config = dict(
    num_hidden_layers=15,
    hidden_size=256,
    num_attention_heads=4,
    tie_word_embeddings=False,
    parallel_block=False,
    lr_mult_o=4.0,
    beta1=0.93,
    doc_mask=True,
    train_tokens=257500000,
    dataset='wikipedia_en',
)
MLP neurons of a small language model. Each row is named by its layer, matrix (gate and up: input weights; down: output weights) and neuron, and shows model dimensions 160-255. Each number is 128 + 24 x the weight over its row's rms, rounded and kept within 0 to 255. A neuron's up and down rows have the sign that makes its largest values positive.
Before each neuron's rows, "fires before" lists the tokens most often just after its 100 highest values on Wikipedia text that the model never trained on.

fires before: "\n", "\n\n"
L3.gate209 [175 101 120 124 136 164  95 151 118 136 161  78 149 109 102 113 156 193 152 127 118 145  91 135 118 129 127  45 159 122 168 150 133 101 122 126 135 155 123 122 155 163 133 149 132 101 134 100 165 129 133 119  94  73 111 119 107 108 144 187  98 131  86 127 144 118 184 125 141 117 121 144 121 145 140 121 162 177 149 146  82 118 132 125 132 157 114 181 139 121 120 149 143 156 109 109]
L3.up209 [129 146 158 122 170 130 103 143 159 166 143 184 155 108 143 124 124 171 133 162 132 141 159 128 101  85 109  70 166  95 153 117  95 134 112 133 132 103 151 125 139 150 153 137 105 151 138 175 126 101 120 136 110  83  88 179 111 102  91 137 104  75 102 100 129  96 143 145 116 110 152 118 148  97 129 105 123 150 155 142 140 116 120 103 154 164 112 106 121 118 158 138 132  99 176 141]
L3.down209 [114 152 113 136  93 162 126 151 153 104 149  55 187 124 119 131 130 174  65 148 121  92 121 169 131 163 163  94 130 119 148 113 143 111 125 114 146 135 134 124 147 176 122 157 128  84 144 112 143 145 168 105 136 149  65  94 143 109  97 122 114 109 157  82 153 123 173 110  96  76  89 127 107 167 147 113 139 155 140 141  85 121 129 122 106 138 111 132 153 112 133 129 137 163 121  66]

fires before: " | ", "-", " - ", "+", "–"
L11.gate330 [111 146 169 130  93 154 129  87 148 120 112 115 110 164 167 130 150 102 116 126 118 126  93 117 124 119 149 137 103 122  96 117  99 134 105 117 124  91 110 152 116 127 129 100 145 120  96 107 145 122 124 120  95 108  75 111 147 110 142 116 122 130 115  97 154 127 130 162 102 116 115 121  86 171 137 148 125 108 120 163 152 156 127  95 127 153 177 146 153 125 134 111 146 121 140 156]
L11.up330 [102 129 125 121  74  73 100 153 124 171 144  93 120 142 156 132 123 125 169 128 140 103 115 121  90 112 120 127 159 148 136 134 140  99 147 150 114 114 119 104 126 175  90 131  97 127 133  98 131 119 123 118 110 101 131  92 126 131 112 121 113 131 144 128  88 134 110  81 103  99  94 135 143  98 142 171 122 136  99 127 128 146 139  49 115 108  84  80 134 156 139 131 110 151 111 110]
L11.down330 [103 141  82 117 122 123 177 133 159 118 165 118  75 136 155 139 141  77 138 128 102 126 146 159 116 186 163 136 146  95 148 141 151  96 168 110 140 150 115 114 122 139 101 121 175 134 108 134 136 138 166 130 137 141  94  91 131  82 170  79 179 158 140 136  96 138 128 166 111 148 117 160  81 121 131  91 141 134 136 113  73  91  91 136 143 121 128 101 157  98 110 139 142 122 164 114]

fires before: "1", "2", "5"
L4.gate380 [142 131 116 124 126 141 174 113 152 115 137 145 142  97 136 125 133 144  93 133 115 115  61 118 126 128  98 126 127 152 134 148 150 101 127 114  77 151 121  86 127 155 148 125  87 137 142  78 131  90 140  82  78 118 123 161 133 154 145 140 168 133 153 135 109 130 125 111 151 137 133  96  67 104 138 173 112 166 151 137 109 102 120 142 184 128 118 137 136  94 121 140 121 181 121 130]
L4.up380 [ 98 108  83  85 140 119 142 108 101 124 141 165 143 146  95 149 160 167 121 117 149 108 149 106 119 125 150 110 129 149 157 129 120 163 140 134 131 130 118  98 101 126  65 144 139 128 133 147 116 106 125 144 125  92 133  98 130 136 124 172  70 166 154  81 152 107 110 159 115 123 159 177 136 139  95 134 113 127 114 126 130 147 116 134 140 111 134 104 173 122 129 177 130 153 120 107]
L4.down380 [144 105 146 167  75 144 152 146 133 140 150 118 144 114 116 164 132 159 136 149 128 126 136 167  92 118 183 113 127 127 118 123 126 124 139 122 160 140  71 119 165 154 158  90 138 134 130 139  81 156 168 117 136 118 102 138 144  98 180  98 133 106 145 140 169 149 167 150 111 133 162 171 100  89 166 146 138 143 140 135 107  96 149 143 163 118 102 171 120  88 105 147 110  94 148 110]

fires before: " | ", ".", " |", ":", " | ."
L2.gate352 [119 140 148 175 179 138 103 107 119 145 182 109 124 117 111 146 118 166 117 130 142  93 119 116 169  95 129 162 135 166 136 111 144  96 143 122 112 152  98 154 130 109 114 121 143 120 107 180 134 119 130 120 150  86 102 115 117 133 118 131 136 121 120 103 138 137 124 107 159 125 125  87 145 166 120 105 120 129  74 147 162 161 160 126 113 119 140 167 140 133 158 158 122 141 111 124]
L2.up352 [113 101 143 156 146 128  93 165 114 162 204 127 129 101 158 118 102  89 122 161 120 104 113 143 110  89 115 103 116 108 158  96 126 109 137 118  89 173 122 125 138  79 114 148 147 119 121 170 167 125 125 169 129  95 121 144 187 174 150 102 149 186 115 116 123  98 171 109 168 134 109 148 140 121 157 141 153 153 128 129 152 112 124 147 143 127  90 142 116  94 122  96  98  82 151 158]
L2.down352 [103  97 149 158 119 118  81 120 117 122 184 125 117 111  89 152 123 129 107 137  87 121 117 145 162  89 136 120 130 173 133  72 114  96 145 123 117 131 134 125 178 119 112 136 142 113  91 153 127 133 103 140 143 123  88 116 121 128  90 182 119 144 124 138 118 120 119 114 130 120 107 108 110  92 147 117 153 160 117 134 127 118 148  89 141 107  89 155 147 137 133 170 132 132 148 121]

fires before: "0", "3", "1", "2"
L3.gate659 [126 149 124 143 127 126 137 154 123 134 151 141 110 132  85 165 155 100  66 171 157 156 166 138 157 125 108 138 128 120  83 126 107 142 117 154 131  74 162 126 103 135 102  93 141 134 162 101 140 138 132 110  97 146 135 142 142 132 148  98 126 137  97 138 134 161 156 133 128 127 126 116 103 136 152 133 124  85 140 136 115 133 125  67 121  86 152 117 103 124 134 107  86 141 110 141]
L3.up659 [137 134  80 109 153 131 129 103 129 148 120 118 132 123 133  94 142 108 164 170  82 142  86 131 136 138 132 104 108 100 126 159  92 126 175 111 116 143 128 171 109 100 123 123 149 143 120 103  95 120 160 147 152  83  69 120 133 102 126 120 128 127 156 155  96 131 112 109 132 142 116 132 106 132 132 132 117 158 101 192 127 117 123  99 161 123  97 126  95 161 141 144 126 122  78 101]
L3.down659 [157 156 133 121 167 112 131 130 135 117  92 119 143 144 104 121 154 115 110 116 111 134 115 112 145 129 125 156 135 136 128 154 179 123 165 115 137 107 144 119 175 138 158 132 121 118 100 150 116 110 107 145 157 124 165 136 133 119 151 163 158 105  95  83 124 137 118 120 137  63 104 134 117 155  96 140 129 146 121 140 141  73 136 143 114 146  98 117 174 122 161 133 108  93 119  86]

fires before: ":", ".", " | ", "–", " | ."
L2.gate504 [ 90  63 158 159 173 148  89 125 105 169 145 127 115 104 148 102  94 105 132 130 118 142 105 131 140  92 124  71 130 130 112  98 108 125 125 176 123 156  89 168 134 128  91 123 168 152 129 137 173 116  92 141 163 105  92 159 131 134 152 125 168 132 135  94  87 129 151 109 153 102 100 143 166 109 131 168 165 133 146 127 171 155 124 136 137 124  88 176 122 108 143  95 141 101 131 115]
L2.up504 [125 124 109 132 148 134  90 137 150 150 148 109 126 126 106 128 136 114 122 120 117 138  85 130 164 121 143 142 166 119 124  99 136  90 135 102 106 132  84 122 128 141 143 135 129 143 156 215 135 165 130 124 118 135 146 126 125 144 150 133  84 114 136 159 111 153 168 142 109 134 126 127 152 137 159 133 162 146 135 142 149 171 118 144 136  95  69 108 155 102 180 142 121 149 160 177]
L2.down504 [108 100 125 111 165 113 114 138 129 124 148 105 114  59 122 164 133 120 128 132  82 135 112 161 127 146 162 126 163 107  77  74 128 111 110 153  93 139 120 144 148 157 110 142 120 122 145 167  87 139 102 151 117 123 114 123 131 127 163 112  89  91 133 133  98 132 139 147 120 128 141 124 112 119 161 134 137 158 147 152 166 148 163 126 149 105 113 123 128 112 146 143 154 176 145 133]

fires before: "1", "2", "us"
L5.gate653 [178 110 105 115 161 154 122 118 152 137 119 144 154 125 168 193  89 110 154 111 129 125 125 151 151 102 119 133 136 110 115 127 117 129 111 177 124 119 134 160 126 140 163 180 108  88 151 147 128 130  88 166  73 134  77 111 128 123 126 135 138 103 158  80 107 117 113 139 137 113 133 112 100 142 147 127 132 123 114 162 134 129  97 156 153 168 141 125 167 136 175 142  64  94 136 118]
L5.up653 [111 117 120  84 108 154 102 107 176 136 146  94 152 154 185 138 160 125 120 137 149 154 155 136 124 124  84  98 137 127 125 139 115 141 137 145 135 147 142 103 140 142 147 176 150 114 145  92 108  96 150 173 114 163 148 136  92 130 140 109 104 137 117  92 139 194 123 149 112 152  87  94 125 154 130 172 132 166 158 181 166 121 108 114 137 134 129 139 137 126 103 149 141 159 133 161]
L5.down653 [118 127 142  74  98 149 128 126 169 137  95 124 138 149 107 146 148  99 112 134 150 158  71  74 138 125 121 158 140 135 155 115 120 101 169 154 111 122 174 129 128 113 120 121 141 123 131 110 130 126 146 129 121 107 114 115 170 115 113  93 108 122 143  80 124 111 129 151 113  99 155 129 112 155 127 166 127 152  52 150 159 110 101 155 116 119 142 132 134 118 110  91  85 126  98 130]

fires before: "0", "1", "~", "11", "2", "5"
L2.gate28 [ 94 132 152 155 145 126  93 144 129 126  99 133  88 153 106 134 160 129 142 146 183 116 146 147 155 102 146  87 124 144 132 130 140  90 116 176 129 103 159 164 105 139 109  95 115 150 184 125 123 118 121 180 100 140  60 104 146 125 125 153 120  93 160  99 140 132 141 103 113 162 156 117 126 130 154 131 128  90 118 138 157 138 151  97 113  89 161 155 103 133 139 116 136 112 159 145]
L2.up28 [ 94 133 161 158 131 122 127 123 111 122 108 118 105 130  80 103 151 125 155 156 167 131 140 104 149 117 146 114 142 157 131 121 173 115  57 152 127 104 136 111 105 128  87  94 110 140 132 126 118 121  79 108 136 124  95 109 136 151  70 119 124  68 139 110 181 140 132 122 141 129 156  84 145 140 169 131 168 124 105 148 115 152 133 133 141  97 158 168  99  80 144 110 111 143 179 153]
L2.down28 [103  99 116 109 134 128  92 166 102 135 158 120 111 143  83 129 163 128 130 139 153 118 210 111 110 117 155 142 113 131 134 104 138 127  95 149 111 147 101 156 133 168 113  97  99  99 123 160 154  72 110 120 123 157  94 148 131 107 131 122 143  83 153 112 130 123 123 109 126 143 133 118 145 123 165 108 152 128 107 107 119 143 136 143 147 119 148 142 111 103 140 100 113 117 145 113]

fires before: "1", "2", "\n"
L4.gate577 [138  67 137 144 115 123 127 171 158 134 146 135 138  90 163 150 151 122 144  98 104 131  81  92 154 140 126 104 123 182 121  71  84 144 146 128 128 125 101 134  64 158 155 120  97 122 149 116 130 135 123 118 172  90 113 111 112 100 104 117 133 108 144  82 122 127 117 107 130 101 126  83 127 133 109 105  97 130 147 158 131 140 144 142 141 120 136 122 170 136 157 135 124 135 109 152]
L4.up577 [131  93 152 139 141 121  94 114 139  98 104 135 161  87 104 162 182 124 119 117 153 146 132 138 123 103 125  82 115 130 127 159 108 166 121 102 136 136 149 138 133 118 155 136 118 128 124 161 105 103 124 167 134 131 121 118 167 167 106 204 114 108  94 108 144 125 132 138 159 154 169 152 135 164 121 149 135  92 176 147 143 128 135 116 161 130 125 117 136 137 162 133  91 107 121  88]
L4.down577 [122 153 139 125 141 157 132 124 148 133 116 160 143  97 132 140 149 151 122 142 117 155 105 147  70 139 143 111  88  79  88 137 111  93 169 150 130 131 103 103 125 162 153 143 126 134 116 134 110 135 130 166 100 120  86 135 136 117 103 127  99 128 127 165  79 119  88 134 125 149  93 108 124 123 128 145 123  97 108 108 101 124 133 120 106 108 121  99 193 159 158 158 110 130 126  65]

fires before: " | ", " |", "; ", ".", "–", ","
L2.gate359 [100 133  95 134 115 114  83 161 131 109 117 104  96 127 170 125  86  70 127 159 118 127  71 118 116  82 142 122 115 105 118 111 180 157 134 106 116  89 147 129 112 133 130 135 115 134 127 107 133 121 169 152 116  71 105 132 166 173 204  97 111 157 107 108 107 100  99 108 149 115 104 113 117 116 166 138 146 142 129 115 168 136 137 107 139 119 138  88 163  95  93 130 114 118 110 155]
L2.up359 [127 155 108 138 102 128 113 151 126 155 131 122 143 138 196 129 129 120 113 131  88 124 102 103  89 104 185 109 131 101 121 130 185 165  90 132 106 101 145 100 128 105 130 136 113 142 136  90 121 128 110 169 146 104 123 112 123 165 160 135 123 142 132 125 109  98  99 119 157 110  96  89 121 148  94 108 156 126  86  98 127 113 150 140 130 115 146 112 108 146 107 143 164 112 130 172]
L2.down359 [143 163 123 114 144 135 129 131  88 155 163  92 130 125 146  81 165 102 179 123 157 116 118  91  44 136 190 133 103 120 158 153 161 125 134 123 137 109 163 160 127 117  96 134 133 130 136 134  94 124 128 124 161 133 116 124  96 113 132 110 117 108 125 172 130 141 133 126 113 117 127  57 151 126 112 126 152 140  95 121 117 102 132 119 133 120 135  86 123 144 103 133 155 123 133 112]

fires before: "0", "1", "2", "3", "4", "10"
L6.gate542 [128 114 118  98 133  91 150 103 135 154 103  95 131 133 134 102  94 150 168 135 170 139 112 141 112 126 123 122 161 142 102 140  98 134 144 137 107  97 104 152 133 104 129 113 143  81 105 106 132 111 155 116 141 138  95 132 110 139 150 112 129 137 119 152 146 102 127 139 135 154 142 122  78 101 132 138  91  95 149 128 151 101  99 101 132 126 167 131 170  72 142 107 126 106 200 122]
L6.up542 [130 128 114 133 145 122 153 131  62  97 106 117 104 150 100 113 107 129  92  97 167 155 134 148 186 122  96 141 113 102 121  84 138 145 135 107 134 102 141  72 142  99 131 119 152 161  78  77  99 119 110 136 140 106 115 149 145 125 163 113 111 124 125  90 122 157  94 140 129 130 114 186 151 143 136  87 154 149 121 175 113 112 165 135  98 106 112 121 116 120 141 154 120 162 112  74]
L6.down542 [142 146  98 143 134 122 137 157 109 111 153 127 160 128 119 145 175 137 131 117 111 110 141 146 148 130 150 152 160 122 114  89 129 110 155 135 108 100 151  68 157 125 151 131 134 114 138  88 110 119 115 103 141 125 108 154 121  94 175 140 142 138 130 121 128 142 135 146  94 122 102 136 121 125 168 102 156 143 119 133  87 119 114 155 100 148 184 119 195 148  64 150 135  83 100  98]

fires before: "\n", "\n\n", " September "
L2.gate518 [123 114 106 142 136 134 125 160 123 116 139  39 153  88 156 111 130  95 111 119 153 197 113 107 116  97 103 138 143  86 151 145 118  74 163 149 161 123 130 132 116 126 142 160 144 165 150 127 140 145 157 150 122 122  91 146 113  99 109 153 117 102 133 135 158 127 105 101 123 116 142 134 137 160 128 111 113 156 154 160 105 192 124 124 131 144 111 148 131 111 166 109 106 145  96 124]
L2.up518 [130 115  99 160 147 120 118 165 121  89 143  47 172  90 140  99 112 134 131 137 138 160 139  91 104  79 101 117 159  99 118 141 119 100 136 160 159 131 159 114 106 122 115 147 113 160 178 134 136 130 127 144 129  97  91 114 127 110 103 148 135 116 146 101 144 112 111 121 131 127 134 142 164 151 113 100 130 121 192 171 134 175 155 119 141 138 109 125 156 123 158  58  74  99 122 148]
L2.down518 [152 154 127 112 128 116 122 159 134 122 119  85 128 115 165  73 142 126 131 105 109 130 157 137  82  75 137 119 128 145 108 100 122  96 163 122 121 163 143 129 107 143 158 138 103 135 116 136 115 175 151 119 151 131  99 105 155 125 129 100 142 135 119 139 115  78 119 141 133 141  94 119  79 103 159 148 142  99 165 126  55 122 133  89 121 146 102 141 127 115 140 162 149 148 142  97]

fires before: "0", "1", "5", "3", "2"
L2.gate637 [ 95 158  97 137 147 130 145 130 133 112  99  83 117 127  82 122 138 100 147 153 140 114 177 137 172 122 109 136 108 115 128 121 139  85 134 155 138 103 139 153 114 143 154 101 175 113 139 112 115 148 121 119 160 128 110  83 129  94 132  79 123 151  88 142 118 154 154 120 123 141 145 129 125 155 147 149 158 107 147 129 165  90 148  74 146  88 125 156  92 138  97 106  90 116 121  98]
L2.up637 [139 133  87 150 115 123 158 143 123 102 110  77 127 142  77 142 171  81  97 126 140 121 177 129 143 146 132 110 116 111 131 113 142 131 136 135 130 103 134 127 138 134 157  85 179 114 121 126 122 134 124 114 150  96 127  98  92 133 164 122 116 166 107 117 109 144 124 104 121 173 112 119  91 124 157 131 119 102 181 140 146  88 139 103 145  86 152 126 115 139  99 132 110 112 154 100]
L2.down637 [140 127 144 104 155 100 132 133 124 103 153 126 136 123 168 117 127 165 108  53 129 109  94 147  90 159 153  85 118 156 119 118  94 130 111 112 111 125 109 123 155 107 118 140 141 185 151 162 103 139 108 169  93 120 142 135 141 141 107 127 168  98 147 146 159 130 144 134 105  98  79 104 168 126 105 116 109 129 143 128 143 145 148 133 138 138 115  83 184 127 148 135  95 127 128 153]

fires before: "2", "1", ".", " building"
L2.gate193 [131 137 145 166 120 118 102  96 107 144 136 123 139 178 137 164  84  55 168 134 115 148 128 126 122 112  66 120 156 138 106 100 135 104 157  98 118 118 108 161  93 113 143 145 115 105  70 138 158 119 145 102 133 147  78 110  90 136  89 124 130 147 122 155 113 168 102 143 120 111 141 132 125 142 135 164 110 123 147 140 136 157 125 129 124 110 113 120 161 116 150 121 139 121 128 107]
L2.up193 [160 121 125 105 153 132 108 158 114 136  88 101 135 175 144 161  91  87 105 134 137  96 181 116 123 118 116 139  77 154 128 134 117 105 144  94  82 118  93 157  98 113 178 148 118 100  79 153 126 142 136 125 155 158 128 138 130 165  88 124 117 124 103 131 135 158  94 154 120 144  93 134 144 143 121 138 142 122 139 123 151 158  93 128 124 123  85  90 137 121 124 117 126 102 147 149]
L2.down193 [135 173 141  74 135 139 142 162 168 133 111 115 123  99 157 133 151 158 122 117 110 121 137 123 121  91 170 138  80  99 142 145 113 133 149 129 106 153 142 140 143 156 118 131 157 131 134 101 125 132 145 102 125 120 164 144 157 139  97 169 128 126 127  83 151  77 117 114 120 150 105 178 129 105 119 114 132 136 140 111 135 121 160 151 110 141 117 117 122 143 129 151 105 122 143 144]

fires before: "\n", "\n\n"
L4.gate607 [127 151 143  93 149 116 148 146 113  92 110 136 139 104  90 123 142 144 178 154 150 161 124 128 124 130 144  97 132 121 202 107 117 101  99 163 122 112 104 121 161 159 128  99  97 124 159 129 145 134 116  86 155 119 100 107 118 128 128 128 107 103 132  70 141 144 153 114 152 129 125 158 183 130 159 123 130 176 134 132 122 165 122 109 146 108 138 136 185 126 166 127  83 121 149 153]
L4.up607 [126  82 101 107 113 138 173 130 142 135 137  99 144 106  94 128  63 128 150 120 129 126 150  78 115 137 128 141 110 115 157  94 128 110 131 166  74 153 137 105 154 104 104  94 116 151 153 130 144 110 136 133  93 125 121 132 124 129  97 119 115 102 160  82 150 143 135 173 162 127 134 134 144 129 133 143 119 132 144 147 130 132 130 124 139 117 124 121  87 173 138 141 108 126 116 120]
L4.down607 [141 111  89 153  63 141 105 185 115  85 128  76 174 143 129 140 137 127  96 157 112 114 122 135 117 145 109 126 114 109 116 126 119 108 146  84 108 133 131 131 105 147 131 176 120 114 141 104 124 152 143  95 188 175 118  58 145 145 148 135 140 139 147 100 111 116 168 132 137 115  91 138 164 115 111 118 152 145 128 147 101  99 143 114 139 148 112 116 166 146 129 138 151 149 127 128]

fires before: "0", "1", "2", "3", "5", "7"
L2.gate454 [116 189 143 123 111 127 165 134 109 118  94 126 125 145  62 133 139 115 126 157 158 141 144 122 180 125 113 148 112 146 156 148 112 120 105 122  93 111 122 138  95 103 155  97 130 151 137 100 125 110 150 107 129 116 117 101 154 137 154  99 165  99 154 131 123 151 164 173 147 134 148  55 138 121 132  95 152 122 124 139 113 114 129 113 145  94 131 102 101 104 108 114 156 152 135 155]
L2.up454 [140 140 136 137 129  99 120  87 128 101 131 135 133 118  86 101 142 112 158 150 129 111 161 123 102 156 129 132  93 106 117 145 139 129 123 152 128 120 141 150  83 128  97 111 138 169 163 101 139 153 117 128 125 101 118 163 129 142 138 147 138 116 147 129 113 135 138 141 119  93 130 159  97 126 145  72 158 122  55 113 139 150 149 114 129 109 136 142 157 132  86 164 110 120 128 165]
L2.down454 [124 142 140 139 150 155 123 139 113  92  87  90 123 144 128 122 148 129 176  97 113 120 151 143 126 163 146 139 108  74 123 154 143 161 125 150 133 101 110 125 135 135 112 128 167 164 148  98 123 105 124 133 119 110 138 161 156 154 140 132 135  80 140 116 107 156 139 151 102  66 151 167 115 114  98 100 110 142 122 147 142 149 110 157 120  83 115  95 157 147 171 120 104 141 123 117]

fires before: "\n", "\n\n"
L3.gate566 [120  97 105  85 109 121 126 145 135 118 128 113 191  76  94  96 114 155 108 145 145 121 117 127 102 119 115 117 144 104 127 133 152 118 114 150 131 111 105 130 100 150 156 132  98  96 121 135 151 150 145 126 112 135 157  98 135 161 148 163 148 130 103 151 172 137 154 138 119 121 143  95  90 148 141  75 110 117 158 179  96 119 133 123 151 135 141 115 143 116 158 121 109 141 156  95]
L3.up566 [135 142 122 121 119 141 123 158 141 134 107 143 161  99 144 150  95 147  92 172 102 126 102 119 110  89 117 110 128 138 171 127 129 121 104 115 167 107 134 116 157  96  98 133 136 176 164  93 132  80 142 117 104 132 162 134 145 103 110  87 110 103 125  88 111  94 188 168 143 150 132  97 104 126 151 135 121 146 139 164 114 144 127  90 133 146 144 112 122 121 169 105 118  85 141 100]
L3.down566 [136  80  96  90 104 130 135 179 119 117 111  69 191 114 107 115 147 152 112 115 144  89  88 121 113 127 111 138 132 133 161 105 123 113 168 148 144 118 122 106 135 125 137 146  89  76 150 104 140 160 150 117 130 115 121 100 150 142 127 128 137 131 122  72 163 121 147 149 121 129 123 100 114 128 113 114 155 147 102 170 133 130 136 119 162 164 124 111 155 153 141 116 104 148 152  69]

fires before: "\n", " | ", "ual", "ff", " | X"
L4.gate570 [140 144 160 149 153 130 115  97 125 146 120 107 127 145 135 117 138 142 134 150 123 156  72 152 109 117 127 130 154 118 147 157 140 128 127 152 123 142 129  97 122  89 102 144 118 138 122 126 169 123 124 130  61 138 159 158 141 113 121 128  92 106 114 140 148  83 166 112 133 152 128 137 158 128  92 170 138 105 103 141 121 148 151  88 166 113 118 189 130 160 137 135 111 136 126 156]
L4.up570 [129 131 110 141 185 115 106 117 186 155 157 108 162 140 121 125 131 134  92 142 149 118 129 111 129 136 116  77 157 157 123 145 141 148 106 141 165 137 171 103 160 144 155 128 140 116 127 136 160 104  77 151 147 103 209 157 137 130 119 146 138 110 113 105 157 125 121 144  89 150 118 137 152 116 105 144 139 126 148 126  99 138 138 125 140 108 116 182 112 135 134 143 105 111 132 101]
L4.down570 [126 132 125 136 113 111 110 152 138 103 175  73 180 129 143 135 117 122 103  92 122 129 120 121  91 155 131 120  89 132 172 140 163 112 154 123 129 145 141 171 134 138 114 131 109 126 116 128 118 161 111 113 133 142 150 131 135 117 107 127 118 135 111 144 130 138 103 169 143 153 116 150 131  84 130  99 160 117 144 163 125 136 127 134  95 132 112 175 150 126 120 109 122 126 155 107]

fires before: " | ", ".", " |", "–"
L2.gate629 [125  93 167 119 137 119 108 122 118 113 125 105 102 100 159 137 135  99 142 163 178  97  96 149 109  98 136 130 142 132 102 135 104 122 115 146 115 187 114 155 136 126  80 115 112 116 129 132 122 123 112 166 116 129 110 129 200 128 102 132 138  91 146 132  94 152 137 128 122 131 158 148 112 159 155 147 147 114 148 147 148 107  94 117 140 142 125 146 123 148 170 105 130 107 150 159]
L2.up629 [133 143 121 129 176 112 104 133 148 114 133 121 105 119  99 128 120 130 134 169 141  96  97 138 127  99 135 181 126 135 110 162 156 155 157 152 135 144 113 123 117  60 132 122 143  96 155 115 151 148 102 128 107 107 130 109 206 140 108 130 138 122 112 128  97 135 165 121 115 163 177 137 131 163 154 164 137 118 161 139 132 119  93 110 137  93 147 151 133 143 195 144 162 122 193 145]
L2.down629 [138 112 115  93 182 136 131 124 166 129 141  99 112  95 108 129  90 137 132 164 101 112 146 156 154 137 113 160 128 114 115 138 138 100 120 149 146 129 158 111 135 168 115 131 145 131  97 139 140 115 134 170 175 172  90 142 178 130  76 138  85 113 114 113 153 111 126 134  98 102 176 130 114 203 187 115 148 102 122 159 137 108 109 111 100 148 106 127 150 165 142 161 131 148 122 129]

fires before: "0", "2", "1", "3", "4"
L3.gate17 [120  80 132 152 124 138 105 112 147 103 101 170 126 127 126 126 118 113 109 138  98 126 140 115 110  86 131 118 122 114 164 155 140 152 114 155 139 130 107 128 135 182 152 109 157 133 161 104 124 121 131 133 133 113 104 102 157 141 134 126 145 175 110 119  99 140 149 142 107 114 113 139 135 133 153 142 167 129 121 122 132 149 111 142 135 152 152 133 134 149 138 119 115 116 137 120]
L3.up17 [100 125 131 141 117  86 140 151 131 155 117 158 108 135 111 137 111 106  82 171  88 131 121 123 134 106 122 135 114 163 117  95 140 157  89 126 141 116 134 121 141 163 140 140  98 129 107 174 153 116 145 133 147 114 123 137 131 116 111  98 182 145 117 143 112 161 106  85 134  89  89 115 108 107 165 138  68 127 132 114 123 135 156 143 135 166 128 111 133 160 110 128 134 111 118 105]
L3.down17 [129 149 144 125 146 152 134 143 123 142 115 118 119 115 124 148 139 131 123 152 147 140 114 125 112 125 129 126 152 128 125  95 156 118 114 153 121 113 128 116 135 123 121 119  94 141  92 180 117 150 147 150 132 140  96 101  94 140 174 117 191 130  80 104 137 121 116 102 124 118 123 119 101 159 118 115 140 112 102 126 136 123 129 111 132 131  98  89  96 108 146 116 140 101  98  94]

fires before: "2", "1"
L2.gate298 [124 132 140 157 143 156 113 132 182 113 143  98 165 130 106 168  98  98 150 134 169 154 133 176 112  94 101 131 132 157 157 124 162 120 131 121  89  98 135 157  63 117 134 114 166 108 159 147 127 135 158 123 173 181  84 124 144  91 113 146 116 117 127 117 105 134 126 153 130 120 151  87 131 175 100 157 133 105 166 119 176 108 127  66 168 120 132 190 101 125 124 106  88 108  94 147]
L2.up298 [142 132 106 141 142 139 145 109 221  96 148  79 109 123 110 136  89 160 130 176 125 172 123 112 172 121 117 102 125 151 133 110 156 135 155 122  70 153 121 170 103 135 128  77 141 120 120 127 110 114 121 146 168 153 129 152 126 140  74 148 128  82 137 113 175 141 138 139 126 132 126  88 117 137 146 140 117 126 133 135 141 140  97 120 127 124 123 131 119 146 120 123  92 172 104 133]
L2.down298 [124 177 135 113 166 174 108 113 163  86 126  86 118  95 107 147 112 144 125 174 134 153 101 129  99 123 128  99 136 138  97 108 173 150 125 133 110 164  92 135 147 150 135  84 145  92  94 137 145 184 143 120 158 152 104 165 166 142  78 163 137 123 178  84 116 132 107 151 128 170 144 112 188 148  96 120 129 149 118 115 153 131 150 131 132 116 160 156 148 104  94 128 103 146 120 110]

fires before: "2", "1", "3"
L3.gate532 [109 125 130 118 165 134 109 136 127 110 124 115 153 136 125 129 138 126 104 115  81 134 109 135 121 108 102  87 100 143  99 180 146 145  88 120 125 143 128 169 160 164  68 121 144 105 129  98 139 135 128 129  74 107 130 164 116 110 143  98 136 136 122  90 125 111 106 104 120 111 131 135 107 110 177 161 153 150 120 104 131 121 154 163 122 123 138 104 138 102 100 171 152 144 102 161]
L3.up532 [150 118 130 124 128  88 124 153 123  98 127 154 136 142 127 130 115 146 127 140 151 132 136 101 110 137 201 105 135  51 124 135 131 120 100 124 144  98  89 161 156 139 131 141 155 142 163 112 120 105 127 160 115 128 153 108  82 149 140 154 122 136 137  92 110 136 107 137 129 120 114 176 142 116 106 106 142 135 136 147 145 135 156 144 142 147  24 124 146 101 146 110  92 115 136  84]
L3.down532 [173  81  93 149 102 114 156 107 128 144 151 112 125 138 144 133 111 149  95 144 129 101 127  94 130 126  92 177 110 154 116 171 112 118 104 149  94 138 143 111 124 156 173  79 168 146 146 149 129 127 123 164 136 110 148  70 140 102 119 119 129 166 127 186 108  90 133 135 136 141 115 126 133 157 161 139 154 124 131 170 124 107 135 105 129 178 136 130 144 136  74 154 155 110 104 123]